Part of a small language model's weights: width 384.
MLP neurons of a small language model. Each row is named by its layer, matrix (up: input weights; down: output weights) and neuron, and shows model dimensions 0-255. Each number is 500 + 40 x the weight over its row's rms, rounded and kept within 0 to 999. Numbers have three digits each.
After each neuron's rows, "fires before" lists the tokens most often just after its 100 highest values on Wikipedia text that the model never trained on; "fires on" lists the tokens most often at its 100 highest values on Wikipedia text that the model never trained on.

L21.up1118:474453503608570483512577490470500486503537529541484496542449509499445534477534514517542471455583568482516482502511477475526503524476467410534551466545539471496458520532496482467564449418516574460458551474523555441499494520538523452505476483521517471446472514478499470495487509464545555471534583442478473534490534524468463471482457536515515564476481537486517500434470524529503513523563481428576489555503492516492459522544526508523533492520497493526444454533471510541571482441404545502512503563525546567579507497447531535490472519522480538456455464511507511462482539467502452448460416532524515441451495533485480474486444441500492594527506452409486501452524490468485499497516492476512444496477527530423445501538488527500468506503475513489491518514514537461508450451532499
L21.down1118:466543501512422559546477439504475574474568472481543457484515518441590528475575481441444541497522418473498549582514489505477455594522486474523548436490476441482503501467528519460516481453523415540488500472451540450435478542580476557535533427504503510487500533463508516424480438507494553507489477558530514506463537515517474577508477483546551488517476493524495476453523479469503535485534451454531489478532498497480478520524431496522541538497501432450463470510424494503507490530424573509474559550507434548468522494491527486450478520475492549500478390494419474473509515457463487479491491450524473464494498510536511495567474532496551512536463522467524573466515543423496455491475465510579498536536485490522463452458476497558599458538450511450541470455496545481472485522481484
fires before: "0", "5", "3", "6", "1"
fires on: ".", "0", ","

L21.up479:454491577568535547504538480461420519475486557501625461521493464490409502496472523446438491457461481535529521464480473493497463451534516502473466464475471489490510513461483429517556574512504515569541500528495497513480560402458466549502537514582477523537562458529582509531489549526489587496469544550477623517526504532488478560418493482455463567460560597490473424465496453431494439510492498487476549534472511474506502420531471473506517534506540516540497485546493561440577576510459479477545501518552497439534526485490536505549553505478603515466478431521495526497499510521542470529520497457530486498464550454460444469503459503474493492596481467437504522500480502554450558500534482453476525505469475532510431508467445529553541440522483497465522501497598549421490514497416553
L21.down479:498607496508442514596500492455445528521508504519512475508524557520526535545496505509506470525422561507579454497467527430544481530490461553538476430428490520480486458562497427432512505514479408524536480531558452522529495439453552552523475498520448521491549420456531495583485410573485570578470552467506546512628493524453472576476462528437487482535574541473477535503497471446509500549535491527513518513481451518559479472485519562486488606535468490515487499496479502499552543580490440411541551485522435509507530449493480477430505470478535546488515517530566496490549483538537474560430475534492493522508517525437459518518482496552517517547499500528521541481526520499505467444519565467525492463466513481529517431501464473487594559560555553552484466471506443474520512571481551
fires before: "3", "4", "5", "2"
fires on: " ", "–", "9"

L21.up647:490553454514536511526597486453489517506513526453414533559510593508518460493512533472464481544517519502498448635499519409502445495458480467475506444536542487510443488505416463561477547509539571533491510505473455423480458511438505488478504520498454524594460465530519513589462531465484522462480466473439531480476652529501501385503452559533492516566444485499540547541483587511461498585497511491458466506481555460519487537531513465483422487520430495592515531536500523484523472469553546507511489512516458498453488517461499529539531549543528456485481526532513495506525498430555515514562508508528478517498476555504545478544495510493479492471520519466464486414471484427538488546562514503459554571486471485533391521489493569533471447568545516545459576558499536482451446458470479
L21.down647:519461524527458538479444535576522523440566489510529451444467490507445487527439466440496589505404495441546556493483470423479488405561503469471494511415531505460508507473480614455474461522465482509485520497427493447461491462514485393479567462383479532528486573536547514516522529533459464545519474453538518490508389491467532512569568507555493456530532512491575504452481477508516482578535551475458584463488499515541539444523483512526567622484542504500467466516465472461399425493480439538514500493556475507493540484565447492524526474528519511500498462550443484479499515500511489526437557462561522495438525487456461486454473399473488458525531499524510556504518489469419528476445519511576529542460527517504610468548474539542409562537507536481571512535475383474564479448508472
fires before: " "
fires on: ".", " |", "|", ":", " of"

L22.up120:446517569465548464493528543473482489525567472448504514503479523541488461514501472484474515480575496559489542541466507547536494464519497500442493519485512560511553507535462488492585627526540497533517496544505540536580471486517450591452529492495505515496439499519543513498486504504474510602465509542490492437482497489468455551548485453539519485471463491467561484435509474448464471534486493401518403522445442484513443467535518490501527496485515444481490460494455531469512495517537532437503471527456458430579451506497563468490477564491534569520518506539518540480502462457562514535514473466574477473494481486548517503548459451473535533493353492478576563470479462515489519521548508472521468520453448489511442488488495489521519495501597490511517487447442528510463502552417501
L22.down120:435496479511483539559500518558477510539422457567498416477507481485484561535564431456437535467531451455525484520533527467475394532567473555440525496487505479459431529506524563514486488468439432534452481580411491510458458501511481520505434531467510488544521470442536486452568382501541497501433455516495443561518527527487466456504492479527458440457501449484472458443560508562558500472454522533486531426491526435512423476563521504542521676518542539520509550622501519486513512510489468461531522530563514491485494545420532531454443494480480470539562489506556526508484488495437518564530450477527488479516437479490423525518572558530511482467586477489510577577528459517464511526421551461576514523541518506502497443508470547527538485491464542462481469513494471517496523559461520
fires before: "5", "4", "6"
fires on: " ", "9", "1", "7", "2", "–"

L20.up63:452497516515476515464522505495516484510533442459486530485429509439435462554494528458461475500511542523529501511477497430443473499458413497508527470507531537457527460503505526556506559475472504459507422509514519482446543480507480555454508414516487499474483524559521564502559606521443483464517433508471515454413468478462522477500477476578521534465457522484517467468491540457508559491459514484503589563498519588450457461519510488544524506434532465464460524529555539468437566447424501479499467488522499474522455403502606481506414540513507526536521543529506508528478508554514445457531491499393541556499496474495486502485462486484521495480476522553453445419508472540512529528503533495555475478412426535510539456492502483502516447528507517475439568562498514531473502497403469
L20.down63:503564567488469486561516530446545524445407505550478438518548575522506427563550466505530481484522506464483498442540559518478492525417398468537500486488480523482471570470534486454382439489481418524520515489499497488447487491473494448463477585446526450487546517471475434492456449552487492459522536497543495515512518422533505501470519507450455440480549526507522548561520509570512506473446503467468522511499507436515511637465499521506521586551511518530476493504420474534508429517493430465491514441478440534502487511506482444489553502480457514465465481438513532461586438525443498543487549427575450425417451498516452488481452501468546571499510486531495559566519553468548436493539542544498429435534499510492487429487490516496568463485496530462492498537505511560474490535492476
fires before: "2", "1", "0", " the", " least", "4"
fires on: "0", " at", "–", "9", " "

L21.up631:485492524494514422483485510451477501554518453522548496512532462555524464530499481521427513428455485453478501523528469520556502469487468563449486554495467472532515540487506541558596585476574498514541500507555461508571425442470427520492491475502424585584474499565499481520531611511501495548478441522547495416547493467486484571547399498522524509499521471508482510443456461504431532509447492469527421554555543509456525476589449508453521542483517514484454502521496540475500535516534536489480487513504594511473517531506548522486508559506517558506552517496527524505424542428511520524526477476419514472541529476479444573515487531433519477511482511507528595607509492509456505509382476470481458556549403482503549497512439449499561459509592490465539393464494504467516492470486570
L21.down631:458607494493533504529519566511539472486480498520496517517460498457450556463539413473521526552500557557475505491458455520461509443504535475518550471552492448528504480487458524466529458495522484501482453501473485488484605553461527539511493578461467469477508521527524517593458514491509565501540544502400535562522424564473547512486533519606532389511442497469511432435569513471492552479554520464445496539458534550513431504566473543556418557504468599489521500502463474592514469479496500483560530514473490504520481494470498494517426417482543490513551502433484556475545535493436495523477497470527565463481487461496478489541533497499555503482455542528506491526503461597506465542510441540541515464533481584487440549526513488475476472419509528506433514511465468475510424480539518
fires before: "5", "6", "8", "4"
fires on: " ", "9", "1", "0", "6"

L21.up1072:487445523532516546498567468452520499506491499443512463506553487532510476572467558549476460461500521512499504510521476495503473418519507505447421459507541500460533406532489487495512557482522614550491456547577433524537532439476534541473500463557512447534466428514537516543450556445411574514514440400436479470477523505446491563419516416494501560507457558502515529438515438510547469540473499496570494501444467543516500452472528513479498509537572425525507440511481527455518604491494528460543507450520508512553488451491480499461540517534550537558478473544489490523520508495549437542522514575496473533560564467488458533457472510493473515515511516499482582504484464470471462546527574469419448502503535466565438486578457505434578564523541525488459520451462540484461503554522515
L21.down1072:450520537475531482504493528501540413516529472534472454504523581408537550486494466485531529521479511463582445495517516512592499504545492547513501478482571493550490554471472469469556521487526426492532351531522529478466514529483487502583502487572508494534446478569505410494421508525514520459471588529501547522529516590422515496531536482554537485501484448475358458491515461442523580553547514496476561523531495519476506502523502547461536584572553493537464515569497533493594563500465500484509540406465475486510541518526485483462527486434503536455510528498520491478552523496486469574467470449517475511532459510509446485493522474503504475470442524536517536492538498532536491452495510489490459442496527521501449547513530454585556525567524558540577515490486487490550498499546508
fires before: "4", "3", "5", "6"
fires on: " ", "1", "0", "9", "2"

L17.up1073:532539608555446496467501495459506443461526461521489521489506488438463527549434453494535500506517484495483456556455464530496498511477427520585514464473416432520496512471437521489495442434544494518455496535473508562539471507403529553450481470530482417453556491500521521445445465467395517474526521450538491567526566479517552527465479500481428477534439462519462473482489502471451452547462517455574452561519495542466510475494477525571487551505562543501450496554479418498499480487463516525583491534488482481550487547482522572470467521524463515552484463542482471530468477531495464542497520574533429477454481496491499479500485465535563455539487528499439558482568508507455491506532515486503510480427508507491426499416518494528542469449546520516519462459480448428531505503513462
L17.down1073:498495517582543532475490499476472515374480480457530453498539485432477488451525521410461520545450441501480477468471469500488480569504483478557586394443461412493499488465467466477493456523542500458452470481595528520457497438447523548497496489481483492509498526572486509466520451513472457485516507543538511516472451483569560506590457474505514429530480514499481578497504428450480493471470454504568592552506578515520556492464443444472488580432559492479477456460466524490482471516474458539549538482487517519509436479533528532462554466484531428491559592479508527527468484542505519552530466484449457513483517498468520552563473512513566468492533529498549513459564515471569482512502520527566594489452470499494521492527507584536522434492515510503443504568511490486522552489474479
fires before: " |", " ", "0", ".", "2", "4"
fires on: " |", "1", " ", "2", "4", "6"

L20.up540:460497515497549488535537496445444496505567470522488472501445446516487508575469479470462466563474538482466466556504502478561516491493413456551452488566449494555494544492504467509584473445417539455455498525453445432490495479463521489511503392494550465493486531536514541527483511532475497526458448510486495484512571495540502436533415506553519541489410573487560553498505478533470546495473529471550460586451507578443489481558489445535495559445454535475513504531541530497540470493493540477540471514554538444552523521540512547468493525501498564516511475459482534500395505507492490568508454530513443484501418520468465475525476504508498543507479474508486541517548473517499568479511498489476481454452511491414478460518473519488521512474613515529551539514498496429480474439471476
L20.down540:498493520513509540525512489476443502478503532501489458510456471480473471627467527499466475516409480440483508528491536481528496547512427472489500474543474526479514530459534487502538490493476537464520468522497482455432414434476536453500463452510549497454487502552452552456448482501457488566444429476486469449450590473521492481535454531502473528484431570535551546484458504485478511552491530431538479550490511537479526486503473466524527756477491478534502465489483537500512459482464459516532481547624523525612507494500527515518487479490441522502473499517515492588435478505498522558503496512480430499492465479408480481564462511529526478523497468483489515505488437503504566422546545475547505495488492478415489464503439554471495514505568491508518520522494523489488506527487457
fires before: " |", " |\n"
fires on: " ", "=", "1", " --", " Party"

L20.up154:487496554494517446539528477486515521509456482569516452464497433464463512558464491526437419557432522474532530520510449566512508510479355520451477520522515524472478493485481451491485576542457602537479429468520504503483529384484526490478505485486507545505517477498543472505491562423489499552456563511487483506536538484506527570474482476524540571412469490516575489429496513487497540509512547511524444516551508566526496526507491521537515524508593485510466500499488513516470512530480504509553546493519543498505411469529570475478490502477531542522481551518464543544515476497533511552508447503425441531498438500469469489563391565478590542514477499541474552471523473438442554462529518543523536492498511439524535453563474544517541497476516471533515593475485572493588525564478459
L20.down154:500517527535527519521577491456582474566535521490467497515469489494473434484482494521518486458542503479504461423471564542567498473455566520518551532487499474496442595519488556516493516479515536520467505536570550488499445590511516551549483513469500635507451525499523494496477461532428507467464430488444508488501535544466498483513456481587510431530461534449456536495519454380480485614496492503464547497534462457496460495475559505481472539584508495450552559506486469458496481481556459425525496537553479494551496497460527478576438512487490509425429544550450473452481490499483589506495505451588534525534500564445441517458473478522446552532540461456508478542519492504477504490459480435506509480511515485469513484480497453540588499555510443513444442436508493522473472455500539
fires before: "4", "3", "5", "2", "1"
fires on: " ", "–", "0", "9", "6", "8"

L21.up46:477501520484573477479556504496483544477472522495512457541468459473513560547467551438472489461497580547522483538457536450513509510503415521463501470507502477513468490467454473497499560471508520522515469505487553494474487439461593473450543502567472499529533513586525587475436492506575509417473462463496566507505521553469392519552454499471550476464468463448492556492471556533526493498538565472498503568475562454564560477479490534465539520485488510539470507483429575470502450507506498590498498512534454579495496464488479496534478521503544511485524490572532482510512499562508448482491420495575541512477522477507504446418515483498501516474477503534445479455485480468583490439524414514542486504496484573538402545481478501496478534580504494463523496542410525496440479485547479
L21.down46:519485549492480485462507542533442485484512588531507522451463515555492487527549446510389478472530459530456560517533480502535494434528561509464453491529518530509486493531528518499419522447445414437407494580477463545513555498516444452502483497415425518550459526551528507470481481468514452548518516499461502486474457499508504424532507516502553493516559514512627582488518437447518493547448482526463512489422467507468494518455464487528544498478547478484487569526496476513497487575517492504496540480447499460482524542529414582552512498502430499507527543481510471504474536506515475557519510497502424475494512512462512546499428460506524451521498436465508495473486422538474498482515504508501553532490585418537575450462477529517481501487585511564455493565494430474528438396537422
fires before: " ", " together", "1"
fires on: ":", " of", " |", " (", "ing", "."